Weights of a small transformer language model.
Size: vocabulary 2048, 5.1M parameters.
Training: a variant of Adam for these matrices, 122M tokens, 14832 steps.
MLP neurons of a small language model. Each row is named by its layer, matrix (gate and up: input weights) and neuron, and shows model dimensions 32-127. Each number is 128 + 32 x the weight over its row's rms, rounded and kept within 0 to 255. Numbers have three digits each. A neuron's up and down rows have the sign that makes its largest values positive.
After each neuron's rows, "fires after" lists the tokens most often just before its 100 highest values on Wikipedia text that the model never trained on.

L4.gate257:123165134119172151146137096079162170128114153145098092051190101133152106159136164110160098140143076126118158117168135131168148087211070146149072106128119113149077116107160136171110093096138164155129100167082136129111133144121148138081166090123121161083166137135111153162192154115149101144
L4.up257:088150111167095124081150150134088175185121150092187093155122195159154150111177181118149179191166138121142120129152171100120147141122109164089104086165135078151139043160119174133165185113135117116125074142084077168066145128118117109113138155120156105161075075156154164084142119118118129130
fires after: " ", " Win", "-"

L5.gate292:129129153128123162099152062049119135186094122121164101083144098159068127122103086154124137071167097139118156178167109090206155161156079116114069077143133077151149089098153139166135100104114067178121096144109140157123142159108086124120121121111119165085084203174089139106130171140107098140
L5.up292:162142196151044095139160117120119080115102095136098112127109188145114102117112142121117171104147192187128118168176146181137116151089149133133130161125113113125132136109117156137125107119191131159097105164140076154130075203073125083137118114129137140165142158166155098074114147156112166074
fires after: "ro", " con", " so", "tra", " pro", " pre"

L5.gate322:112147120164155055160147078125142171139112120112173159070194120131162196113114090176171093151138150112157163201166113130212062162119087131121122111111120115124162089155167090098074139113123117124098123177146119128130119153129119180142091053149093169090136166186095159209095120145104110132
L5.up322:081136171094144138098168115138104201120112065118120139102104204181134138142152192137105145093136154125106111151178123120170143149068170093126079127104127109143041074150116077169135104142141097117102144135139117111157141183170106115136180107160144145119037146122159131101163140173100110084
fires after: " E", " Le", " ", " dis", "le", " Re"

L9.gate190:091116143108155127166155143118133093101109189125133090120090144158127122090082125121117163144154084042091135136072104193166179122140132047177095087158098147083113083120109124120149142198157074129111121137089111172119162146141130161125144144186150145156124058157152120150126151122144022132
L9.up190:080093110145139172126148190154114154122101164118122167163052089151186158100133129086167137167194105133147147110087048126133120195083193152105155136112121147116130101143144146185148132161138169118153109135142119109052098085134141104142127174076135096098080123133162142133086120117098127107
fires after: " w", "ack", " we", " re", "w", "re"

L5.gate200:115156129109168160154150050118077188138123036157107113161147116161161101107144169168148116114162079106155133103123143158167170135164148092114076086118049179097135140144102125094158138137119104132140116162122088138119135171162150118126115109180117187113053136069171116105180159127187113127
L5.up200:087084115049112093094111141182123082164110147134091129185121122078177160104145116030138084172150158113142112098103124135105118095081137133131093085107033182097097084139104165133166124131164102105149180136130037132114118138079151175138121130075161118160099149087151134105144123084135133126
fires after: " W", " w", "w", " (", " f"

L5.gate180:109111122117114148115144101114078107149155128102176099129161149114122121131108153137164146159096158047097120104132090076130068129107118131095107060134127172088177113129122124125086128131093077056082098137147185064093121115141119158093071134149169071168055123138142157154149146176101084145
L5.up180:129124158200141104166064117135138171197147157186148122151134084155170123112158091156163128162117139127140123105097100099099152153100119070096113145106144120158133126155194166107077160048108164127158084171103139157145109130131122065118084131118074129114102103074075149192133177145141173064
fires after: " O", " I", "s", " S", "Q", " Ra"

L4.gate335:079106132105089093110099088141119131128147119141170090097110143114084143097056114158144098117082151112036126135144129083156082127115108228142134094102103102134175130185147104193144132103173058135099113109115090068116143090084133139154123078120204084178178103126118116156167151144084112129
L4.up335:184149111149154157185144081137165126231172147151100061124111143141153149123093093164085140146043079073096130154106133155109127089140202149125089163113115122118132107113096131133163162112123131123126109134095210143123098150167127077174092071145154116124196113137087190152138161172087150139
fires after: " S", "c", " V", "D", "s", "S"

L4.gate434:107151151108117109133095143100117144084121115079048182108113107119120183092116092116099162144140099115095091085177094138185105165099119118093191079095115175130113099062185133130165102134178168081135143136129113110129130109116130071119157103141147175146123148196105179141103113139167154147
L4.up434:167138073101143126192151092140152110089078070149108184155120110149156112149175143137095136119148093170115100116122117148186156130130130106118148141101096178102103121099166165081135131128112183166134106125139134139087065132126165128133119147140123177101065179093153122127112055151177117103
fires after: "°", " (19", "–20", "20", " 19"

L5.gate197:157140145121141117108162097122098155166153121101109153137075110131135151161137111137130124125195070088112142174093077114164151128132135087134082087102148156131125133136103061089106121140140086121080090136148147198137117195091164155151119107151144132139117092154112142169122218144081072094
L5.up197:113105123077163168115112086130149219154099114159134071103114124137104200120104149167139196123163137113114110111122111167158103154088109114078036114152060095181128124112095137167205088118166122111120161171167121128143091118089150134111166160140160131137080151123161177142123161161140133114
fires after: " re", " w", " lo", " Re", "E", " Lo"

L5.gate62:060114093131165122190107064083074169173086129098164111063145174174170120076126115139154065129136164063137132177105127136175129102165138136127115061110118114104111128109088093126081154109134073150127101146138173164110159147112116160170109096168106135038070131165149156140143168112138081095
L5.up62:073114078122104134128107145095069136176109085109192086120136212136099168086157082091109104122132153128147101127143132135091126105155126128142143102138121079146096123121152132115100229108141092158132066120124108133072130135136121087189138101095143102111126139172138094146152181116153069066
fires after: " re", " ", " qu", " $"

L6.gate111:089134110130139130125144046155126155140099096186108102143112187142184170040108126143112133141137121153131129164091088115188130138106134157130040171103048149098157138172152134143144119115182170173143111127141119155131129088109144120129165163164117133117096050139117100165111148114114134125
L6.up111:144125084088105186114114101195150122123066110220091165164091168145115095120179149072181144093137095052092089132125142109163129120101141105122122155133091131113102063131098151095175068165113062162140164152183150121118184145175137138083169141125138130182104123131173178097135170097141116100
fires after: "or", " sp", "ch", "ud", "ow", " H"

L11.gate55:075155087113159084113054112191072147179095121146125193155136147161101132134132126158160123151108131106127168168103102162158128142132116163118097148071103135138206050143095103122164098138141117171179136138162129157161113126100130181136070147157089074150100044131088103175123148113155102098
L11.up55:110130072060149152097098144183100124151124146122129161126127147132149133128095218161104156139106116151135147171111099187160119099130139127104157134179127154154160119067116230105158135128132134106118141120077132092114165077121077224138105085167128178143104120106120169174157130128220129110
fires after: "s", " T", "ch", " p", " S"

L11.gate169:150144185110192119168094120174151139122098124131135092107126140116080121121156132125198182073142113084115167131099126136127165116129077158131119099106098183130168080116156181145173118100146102141183191121154187175158149094157139087161099136145194146122084127140153106169106158085110105158
L11.up169:194151181073059110128130162129144139137113135145141176173172152144135124066093144133084119139124092113093117111088173151138094090143153200120132066096096104107164119138065133161121127128149126113111080069105098186183130062122141183132083091084175120145061164125108114166087171105132081102
fires after: "s", " f", " S", "al"

L4.gate355:134122121110206184064187133113112094144129126203067153150094110111171097099167129092101141118136148107130162148078146167116167207145140082215137111124104104082092126107091072158191131137089141081133157137091136148169164188139200145109113147119108167086145162105179097098119119165128092138
L4.up355:127119090125155153053167135111147094131177146158106151133150104150149087140171112001120206119191184113111142108100112115124179208107108120205201125167144114106083110112102084150159057155086132067144152117131093118106186134106123143143163157103176195127144141153148084096126112144116126153
fires after: "il", " The", "le", "el", "ar"

L8.gate268:076172158159169134120069114164139115086174117126183091106141139073174125124100124188082063128168085151143056183120110139157175102105144125113102100097129122133165130177135137132134167152134153180134127105156122115123116115091141149171083095175109127126097167108126188176102100156126125123
L8.up268:140131095147163120155128134083113092144177137182123092126184183101136178155181127073125126141138178065157158131131102063142114121105124075095116118113142111165063178134111135119075157155175091157151146209179113082025188153137148166083098084155121184153113210138158141174114167180154085160
fires after: " ", "te", ".", "s", ")", "A"

L11.gate32:119121137124162099155112149155087097091112185194141133105075141139184114103122145129126163107173141075159153164162153134136160045123103117095116143092124113062156133151099128131121124095107036160097151059095107199167105045097103151168022124141173143152096129097186062205121132131130130179
L11.up32:128106223086127141123080155152126102149095124114087187122175073129112163114154107149135085150100171120151117129090050133133140101103146118089152074181133138151214141156098096115122081101138118140134125154179168143166156089138174148128134126142148103102108148089132127112119165121072187139
fires after: "s", " S", " T", " Ar", " Pat", " W"

L8.gate308:121146156166093106173172150138135121156091136148101127119151112173158200103062094136084152144131105150096109145176086120154150124122142085147125109116115141094194181027172142151141077139162156081137181187125143104123133128125099123173119112114156139138120061127149142133070129159095080147
L8.up308:144116122159136081155042079135063084173087117120123098108140087109123134149129144120110179116075119162177097086116144155142105117127169113116107134108159145110099127133173073145114107168087200103105100199114077135135164190137155131109027113089139111120103166108159148152107110040072088125
fires after: " 19", " 18", " 17"

L5.gate19:119118098158083132166108108133046138138118097140151125145171134122143150131120107146097126118087193107082070108157122132129074174145198125086088123095097183145166157126125115088081146125111116118129119114138159119176134069143140135109083094132145085122142138137202173134124115126146107100
L5.up19:098076058143127078164128065096128171163170123193068139169154135126164165094111120132151023143098086057137150119137071109167126123133150145109080124167097134117160113121090104101139098086153097133148102121137162126087123108140197143109153110162175091077128084194107104092170061084143169105
fires after: "A", " V", " U", " Du", "N", "U"

L11.gate295:119112125184135092116115130102130202128069099173191109109134162140091114082149165140092138121102193103125138097124135146118146093124078151066186100074130100151160152105115139161155156070131148168105116141131168133156119088157143136165045115131153133116107091147175090204137189076165143090
L11.up295:111130164136130105138104109105153166096112077137146136128120156120121093142112134115109068158115175134124184188094134080120098130142120150152167140062217121132109157137142091171115127110113152182109140118098182150173092090144118119173084045115142067124148139140064055213146124125166144114
fires after: "s", " S", "c"

L6.gate392:122099134137165124109163139073101094165109089149116112067089121177137118123095166181122135095140114129210145155120187127101141133204154095179214084087083054092125159115133111153119126116155147124118104150137188183078104170125106143126144077107131166108097169124166097113132157173120097154
L6.up392:134121113093165165096169102054121113101149136089158101119093171130132154137090103091157131138100103144137151160167086135135155183124109157173163133115166135109174083183104143153148179151127180094096125119110125140081162187162164095143168068085172124129156132115114135131109132229094096174
fires after: "re", "n", "par", "le", "ar", "li"

L5.gate324:109171149220170108092157099118069104181156106059155118103122165092163146137132141124149159195110182134167127155102161116145124130119125096134052134130135083177170085130184153166123128122081109101108045151128123132149145126151108089114049153180159156118123165121069165139123134194110098117
L5.up324:132132109119076194158090104183123096116091141093129160119150142158105131205159132142196165114098158149114117062161137079105102158098149112106157132146125147181129122130224123108110210187076121079098117169139186101104099093137182144081172161123088149156112185106117179172089122119117089061
fires after: "s", " Li", "di", "ic", "hi", " I"

L5.gate147:106144152060225125114128170129135094166138176153115142152140140117173071168112210099089143153110139135133193120115124121123158068128152124159135119092122103086149130138064099131140106144119153131115142155131143180108144173154159155111143131134126115153131145123190040085150134202179076135
L5.up147:110145140153158194103188104144098141167166142141098086110142146137218134097095136128160118143170120061115126170122099116143116136146082093141156057142102087001121097131083077146122118171128125117158098161115139162107168179174101152151115180122190153140147158115145080129097131128083144130
fires after: "ar", "w", "el", "le", " War"

L11.gate265:113102151121180104159099044176108137159076119161133118175148114202118104118135120181115119132082184111124092126118113127121087160131171144149051097129095149112144151177119110118119114122155125117165147127149083140171106137087090160112121123117117079142109082103096171097126143128129102094
L11.up265:109100150156072062153132162102109150125124137192116123058131096147096136170198108135111128052160137139127126109162102146151094185148134121119148089157046132101196159156083090119123156053103145104172101135121102107135095087105156187199075124101184094143119124177113124114118135138156223188
fires after: "\n", " (", "A", " E", " U", " sp"

L5.gate90:089097118148140130131134109103147144094101066103158156061159083130145168141130054150114087140105168150124146181150042140223091114191095091156075105107106113120144108111151138132097123071149128122114070122139086165171148161133128181132131144155160101093102124110057124132171093102116114064
L5.up90:111127161121087099121184155078186118088125137152145152140110070136132134136156077174154115113117124179127173154128150149130099157164107121177173132076122121109154149160119124152064134127149082163089066070094126099105114123092060132123136097106104122129161129083086120059145131118122125092
fires after: " de", " pro", " ma", " Fa", " Pro", "ro"

L6.gate393:152138089175136119203144049118090149130146121139162128118106173113114174122123127152142092099055141130092154146120111151168175172096174118138152088120063164070172152128162098088125116162158101092124148144149173155133109151113098150134118125120155138129068085158120183156130142089100089049
L6.up393:146155125087117182083100120138092148141157102173086125114131177145152187169167117127090182121098151126130140140151123108168141125084145187113121085147051098096119056098131105194096085071123103120134110143133139123142092120092118095120096065117152106168123195065213165160143098109116129143
fires after: " 19", " 18", " (19"

L4.gate402:070122083099130086134112080112146133166192092176162102151107107106150152102134070176134102131091155029117141157093110115154116100130130166098093082078134122102182124154109123104157165151144092115099140145123167133140094081061157166170102100164130070145127100102153118190148095086124145150
L4.up402:173156108137100116178169125084173093233165070158072087122127125101150109145141098135051179092100126105160119109117141111096124114114109080081119142132126137172132159116176143094158172137127136097100126162150116104116163105101126104120101112060189097146118119103096135151143104172090096154
fires after: "S", "D", "H", "N", " H", " V"

L5.gate306:074158146158124112136157104129093150070116086161151130094208128139171173153097081146134101148180090105148114135136125149158163094157103129111077164112140110102173133107151115141158065085027127167136092150118119142140153090149173181154110139185117140096078151119100091125141118109144091143
L5.up306:104127083120147127096102108150108105181067108143154142106119222151122153125131160097139125175110161094122164136138147103130163110111136130049110098143043155148111104125117155135122155140136143171175097128109095062094184166206171140105157097107161104125086125134127112077109124180101058104
fires after: " ", " Th", "th"